config.yaml
n_layer: 9
n_head: 2
n_kv_head: 2
d_mlp: 1024
norm_place: "pre"
extras: ["capped logits"]
init_std_qkv: 0.0371
lr_head: 0.00641
warmup_steps: 200
seq_len: 512
train_tokens: 328200000
steps: 6821
dataset: "wikipedia_en"
MLP neurons of a small language model. Each row is named by its layer, matrix (up: input weights) and neuron, and shows model dimensions 32-223. Each number is 128 + 24 x the weight over its row's rms, rounded and kept within 0 to 255. Numbers have three digits each.
After each neuron's rows, "fires on" lists the tokens most often at its 100 highest values on Wikipedia text that the model never trained on.

L4.up978:057133124156127148090143108125145141147124120137093098155143125160116129101104143157191085173104143130114108135147134114090129130140131144103081142130118145109143136147163113143128133114141219052155106132127165154113135127108154164118164098142116135111099122127122130111114116134097117152135103110105126136097133131121136131138151120150108135127113073131148081127141107124107175150117132117117163135124161150137102123155131115152092128119161127123112158166140133120124120132104119099135155120100141131108110108155140165112139127159121109115153169105142175129132135108170153134
fires on: " of", " at", "or", "4", "irl", "il"

L4.up264:106124071138097115201100169168127121067123130105133160130110167139141123149107155130094139121145112128119147116092095130133129121123136114132150120142100099151174134130131083113113100113094156131121134115117121134153131137160120132143083177110096121147106157151128118152102146118089150086096118096103127149158142148106169128114105126120142159114156108157098133129112079064164106100105157142129129097096129111116115101122132124179095095094127138119107120140118153118160153095114144127130122158106121076073115134135153130107103144158088117141123122161195118124133177136146125146
fires on: "ing", " of", "f", " to", " length"

L4.up319:128180116145131106138149147123129121132098128083163130144142085118095106120152199178129129130137138134108112144108150164140105132164135174145137149120152128076079115122147145128129112149103137095106113122079136119070118132115178074121118098109101121114131114148142130110109113078142140143151091087161097124102164108086121129130097146146091155144124139106149084150138131120122136123131115144148066145144123075108101131109136143161171095138127124124161171178111125087124130140126141147134163140123092123141126121089110103145113123130100111144126156151137145133169172160137147122
fires on: "s", "in", "a", "ist", "om", "ing"

L5.up128:145168146121163182154108150118125100135114154086117144133141119137169098155144123106132141093118125102119140143092139101133116136090116174099118178131145219111141118107137123138113130128135108107121160128126140138102120131116093107137108156164152127129098115147103157163109139117131145133169139103151135121054147136125122097149140151140108127108145115133101153139123155112161115105111116157129121148090120098134170124120160131123132164143192096118174135178154165123115077139122153153087158118086120142134125151125132125104107104179125123128084117124151164167136097117165097103
fires on: " ext", " exp", " million", " em", " years"

L4.up963:150129104151099162111128060147153097145106099103135143163151087100181142133158117173151128126121125143150124108099108122121093199160112107108124076116116115124107122186168105122180136125103137117122142105131150109121115125121108127141119141092182092117135145116110132155147126162153165163117106142134112108164084157110126083160150114121137147101138161171084139146171158150128072119127136103119109145118125102133129142146124128134153153208174141124135122150174105116125111117149126108160143145126118136102115133106142084138126090129103135155086110098121129113097098138118142094
fires on: "ing", "aking", "ournament", "s", "ising", " country"

L4.up241:103120073095118157130143097112125106096134147105105110134146173155167155140134188096142111120153140108118155129144123118148152173169102119108123125070122154117117144123138129075106131104119125134102146151151141132116127081117152106102141107138124086136091115140156146152111133151092083128120150126136130156136113119132095159129148140177166137070129130168154134154144125088102131109153157174135124141174134107123116175136116113144154127160119144115100177123112103151133127178064133099126114090155111115114067106121112120098111126118182072126085140134144127148143098121099128149
fires on: " of", "in", "ing", "ers", "al", "."

L4.up758:140108112124127099147150158116150119099092130095077119095106121109161154175135157164127147162107136114120156116104105128175099140160137150128150129182125105156113158128151091131125135107121155138136156051101135130088111129146126125121118136100131152110108109143118090132142131114108124139057137119086093107114155176135135162146119124142083154139148104139171159105094124108154144120123130110114111158058126149123139122142104135135107154108176155145158134132069113140115107174109083111148136097126107122126114110118132130158070117133114136085124083123090134085138122138110116146
fires on: "i", "tt", "ug", "ok", "let"

L4.up100:140118118142182131129115155119131140127133095195137148142118119171159157104146121157134136131081113155127131173092139134108104145149084129102141184153121129153121108084146110174127126113179121180116131120120126139124146143113113085139138136102100131158152137150127116121107157138135107135104134166120117093142142121114124160089139144112089153165138122125184152129143114144088140104101131120149132117085127155109103137139108109119132107140073132104124149131119111139119115105201154106052098139114113140125121117100099124152123124121130168111173097138091164098147103097119114099
fires on: "ad", "ed", "ow", "eed", "ern", " Division"

L5.up71:123101160114139162143126092075118148104149122122130151092102144138154146144086058093119143126099091133175174156167131106114100150098125113163120137056111109132133115120113150138121143160146151127102081149125149132070054185151135131087163118162135142157124142150111132139163129118127162170136101126120132077150148150143144123118148152136124094100147130101145105115157104124125159087132129178124120126101178128113087136110153100122108126161107146117135123130136144128106132143140110147112161132087142125105094173100172142100125163139150123084158130158116134133160126171098131138
fires on: " ", " of", " Z", " Pri", "20", " Med"

L5.up229:126115120117132122167141135124119106134115114147161078142189115156094157121128109113157133108117102098091112157123103117164138133146139115150133176108163147121093080123146119132145130119155128118122143083158106168099111128101145122098100113147107102176121144139174130145109120116134164123183126140167101139102154068092175124147113139161146147154123120148199138087173133089115098111108129112157119158122130144121133129156174119124143106140145120117147176140107174113179126139137130084129155112117108112087141144136147102119116125126159099101149134160130137174150097123098113127
fires on: " there", " ch", "om", " wife", " Ch", " fl"

L4.up164:144092130138127137086166162088142116121102116163098128138116132134124107125143125106110143100161149146080120114148143112131113141135155141147154157111146172120152150088137131146118154141155154096126110103125131093135140117117116135132152171157130130153081194118098086122075125150083129142109136114118162121112078118125153065104157121157167107166118127178114105159091121130126171126103097103131140096120109135100154098141155144160090129132104096103136132121090132137147107125142133154107145144120103131115156162094131148131142087085109117143150099140118139133153131113105167131
fires on: " there", "rough", "row", " There", "als", "rom"

L4.up570:121134127154130174142097170094131114127102118169098141119127102129101084133120094138142089120142079106146136104101149163105147161128146116088130148108110141136122156143148119106150118153102109144124124125143106139138091087115106113176142143145139141140101139154116143097162136134112159099138121168138056122132102138141129115113124161116129081152132099155139152134152128100156159077083145107174132133112090163138146089113103187128140125138195125137141142153150130156112097126125151102086095152118133089097109119147115131102158159171141089116095156173120136138159141132150140121
fires on: " dist", " such", " eff", " living", "ast", "ension"

L4.up947:158126093194104124113147138129141128134153143122139122166130150128163115092144159124119088085137106147143151124126158143107125113125122084147136102191126128087148181161076150123089103141106102088094123148120152163134168150148181137080101138135130115111097119119119097070156064130132135109125100164117153125120158120161147116143104122130141110122123127157106119150120135115155090128115125104116125148126131117104078160142157130099124171127133142120127158123132094126131110100173086093096160152113110133122138126160100092111140119146146114151164108099165137140122113122148148144
fires on: " married", " brother", "ain", "ab", "ust", "-"

L4.up521:114168133084131119097102150148136128086087099160159151099126096141096137099132132122136128162103127122120088122124144166092105147115141102117106109089169155111112137095104096151143099131113157136106100124092116125093097171096113137155127145129116114133139104138111131175143145134126117142156118108130169099145135080156138110147153129078161130152179130138078130130141114167148165161143128148101154123167097127088158154104119165134109147115136164095141143118123126100106124099117132105141114106109123101143133105136152102132163163141148092157093111111119157141146176111161156133
fires on: "i", " mi", " Jr", " am", " trad", "c"

L4.up324:133156083133128158100140130109178137182102082149108111119135135108148133144113108124109129127125145124084106132122117108139117128151103141090118155158148113123158134133098110099165113115128111093118126121145118090126094093131129133148142125156140181126088110131104139159106147122133095142104124098151147110098148166091138127095092109151131151163115160172154184040129147122134083143146169116146123137164135091137103102180134123130107154125134137083121149104129100140105142135145110117102092109123130168101152114109154108161136124156144132130111138145160110187144114120109137164
fires on: "c", "th", "st", "sel", "sc", "sh"

L4.up347:142065103064155137156131129124153116152174151146137102120130150143120116155102157120134111117147137146118132131121132138164137080061158134115151111112159075106137156139118119123109155117119155145101145116157122107172154139118146122087167144149109147110139119143132079094127134143175156088099157143095129161146169095150147126138149127170121128156105105183161099118131105144129114144144121175098150127118139126128098074125103099078086142103167118109157126095152109085129118127132113151104149130103102095132150103138106112160162117155130144143118144097152115102134137134114125123
fires on: ".", "ry", "%", "ram", "oll"

L4.up840:094122155121134131101146109103105098171143120133096133119117145103105158118134133106153118126144140142139123083115067143125110107106098118115130076098127144120133133138142129099133113136167128083162136078160135131134150162177158150119132184149125068106142139091154140121100112131138085113102168142112133126168154107174099109117093108113149119132157120132102128168080111133137142113151084167111151193192074113126137117101106100102127129152140140123087171152147125143124119115153100143127159140137147131136154153142117153124179128128145098086114142151074134130098125124155121113
fires on: " all", " real", " proble", "oss", " Championships", " high"

L4.up323:121091087125110128153124156101152106104137157092129138076135146160114167105100151114102077149130113106123092149112091130108097101117147113135074119168139089135136117112134131104151166140118105106105110131151122128168127120133115144116148165142149094092152179162156131157105144079167102166140140110135164147139156126107095089126128148102149144117157165111110145144125137105078148125124135116123165124129120127145118111114128128128143131146164186123096139133122118148122167092150136141186148086162103106155125116114128123153141151152147101101158102169108115085102102105101111131
fires on: " Inter", " all", " Commun", " Fed", "ol", " Rock"

L5.up787:118152128161140125130115144127142150085168134135147102127166111156126118104158138153145115116118105166094130127138100121077115150136156098156113138122121095137137054119142137132122135097133119111108126128096132142123158154126124153100136189176143096096140178145111123131170117124149128139139121103104136188092131084162177148119126169071127170167139121152086190143131102084092135147133114149072141153107100136130130164145134097132139120141128098129148104144127124126109113137095162165147121101140147144082122110089119122105134104086140124119125095139127131103135132101107156112
fires on: " (", "″E", "–", "–present", "ar"

L4.up238:140137154120137137127097154168123137148130121122116150143084085100141173135138154116095118137143144099132111118145146135118130088125150130090143075168116144085141132134152105127111125095124114134145182097072151152089150078127102064097136177154127111111154124114139129115158143120146134139113167103131129133111138120083098095143096131124094166116139103147123143094126131108096154154098116132116129128103165120170123145132150135163140173145163126083175112093120140107116103093111166121131130165120070112152109065121134102130095131144131118140142142115127121099151131088101159130
fires on: "ist", " due", "s", "–", "ad", "ib"

L5.up816:113126130117127149110082144129176170123114166084191145108079114147116140115131145133123158113086134160158114118106140144108097140088153143155102141133114103153078116167122123095130138089118153119132100126145169169120135156131131108112110139157119080158085123122095195110147141151134124130089148083129107129103092197149129153157124111131136135131132145093129135137158118129145117146142105108105138117123163129122147091137090121100102118141130120172086128132130135145139135153158147123152117084106140130095089126131137082128161141127155168098123114145135140152118124146144157086
fires on: " of", "20", "ij", " University", " Hot"

L4.up942:154127116102125146100164078121106098150142097133141125113088125154112129135103116147147147160145099128135147094135158177116123153153131143108172122111155091115138066080132136091123094174099125101129149148137123151155117109123158152092140142113150112120091056097158124141113140127119104139143100112123103082133090143116125120118142134183129094128120160115106126143173141137116127107128142134147082157150120101129105116145116164108078134135167142117102131120125141182119138122171112181124153116164111117112130117110159108107112109133129155096134123131176113138146146140122137140
fires on: " qu", "le", " sk", "f", "qu", "r"

L4.up215:109115106102098078147086141103137113149138137104137141123146150139092153095143094101140109123122116129157143160142138120139121137068111107129135152156124123165155106147116119161104160136160147115104124147122138125091084116101126135086137148187083111147140154107109099089123152125187117102128072133136129105151157128150131114103096123127122126141093158147104107160146139154123142121131136139096132118137111151107100137117154125112117139098133118148112152115192083130083120153126142136147157134081139090123119102132162125155120135123122149067133137135169116100132125167132154099
fires on: " s", " pr", "/s", "bum", "r"

L5.up853:090116158129102113133119130153176174149168172125114118175121149161125109131124130097110132099143156128108159129149155096145167134084121106108188137137112118117096103112085150087129097118143123163120186143169170128119152127126139133138145144119093126108108152102155133126126159127155100126121128113117119144142113141073161158084121147149097131120112111121106127142161195176098160115134133103161148132131128149084095137104123131121123158110157136135124139107141173151147096108138145125130131123139063138137095135093098129142114125133123094099150119135147123106130124160146121146
fires on: " Pr", " te", "r", " pr", " impro", "a"

L4.up543:076145146143072153148157070143167101109095103062172092125130148128120091087127132110171125187119113146071168164138117097151132142118151133171153131153128144114098132097126131128091104085112140115141085152100138112134130106126145134128166162103112130144119172131161118133073155132133135125146151125143147103145171096114143119116095093172134149118152154104140145149120135117112149165144157174127113100151168161146134116145119124098145163128104137167084117125105143133130141106096079132140134161132094131100118131128091137093092109105143104105086131104105096136133116094114176136
fires on: "us", "-", ":", "\"", "oll"

L4.up865:122136152120136118107140123139089122140108076116148118146110122132147134137172155139129169108147109136086138132152188066106147128137124152096118119156106126133137180141105174117121132112154097118103112143120103140114166120115086108139063160130096126127116104110108137118075127104105133091085122106144121140116134097123123107140094110118146111115146144166069117105114150159136149147140125162110162117143130196124118108132169119165090099107158164124099141131162133164121116102145149116109146112104129132110132074099136076121167132092098097124135170165147145143163144133104115136
fires on: " =\n\n", "–", " same", "other", "|---|---|---|---|---|\n"

L4.up812:137113132106077154131116125153179149153129140140113113117139153120152127128144152134132148148096122125145117090160124088152139063080144150102124105143187145121135144146149142159129148112179137148056160117177136115121076150129076133131179125092126167163091145121124102103161143145121125106083140124118138133133139130153158099150126153154110120092115119168096136100143115129101132134127163126125130107160110127121164132141169144073105136082118075137122113107120144110160129136137122183147138140111143116125166098112144123120123079117118168126119074111104097135126085152120117105
fires on: " there", " col", " There", " tem", " interest", " f"

L4.up376:145132123168114088128133141146116101090143138115107109096126106134124120140104123111097150139070148140113091165123116123177148109146161142128127107171132142102130139171141134140133116122091163142103114147127093138101140147134094121128130169114171115175107166148124153116152123150103120153190113108100121210130114117139129130175141104129083120168113113171062139137119133071148122156156129120132120127144143113097142114101125113113139101141131122135149129136130123132108134103129130111181096136145102113100085113115116104098183072189147126133115134166143160137149144093105133131
fires on: " rel", " length", "i", " way", "f"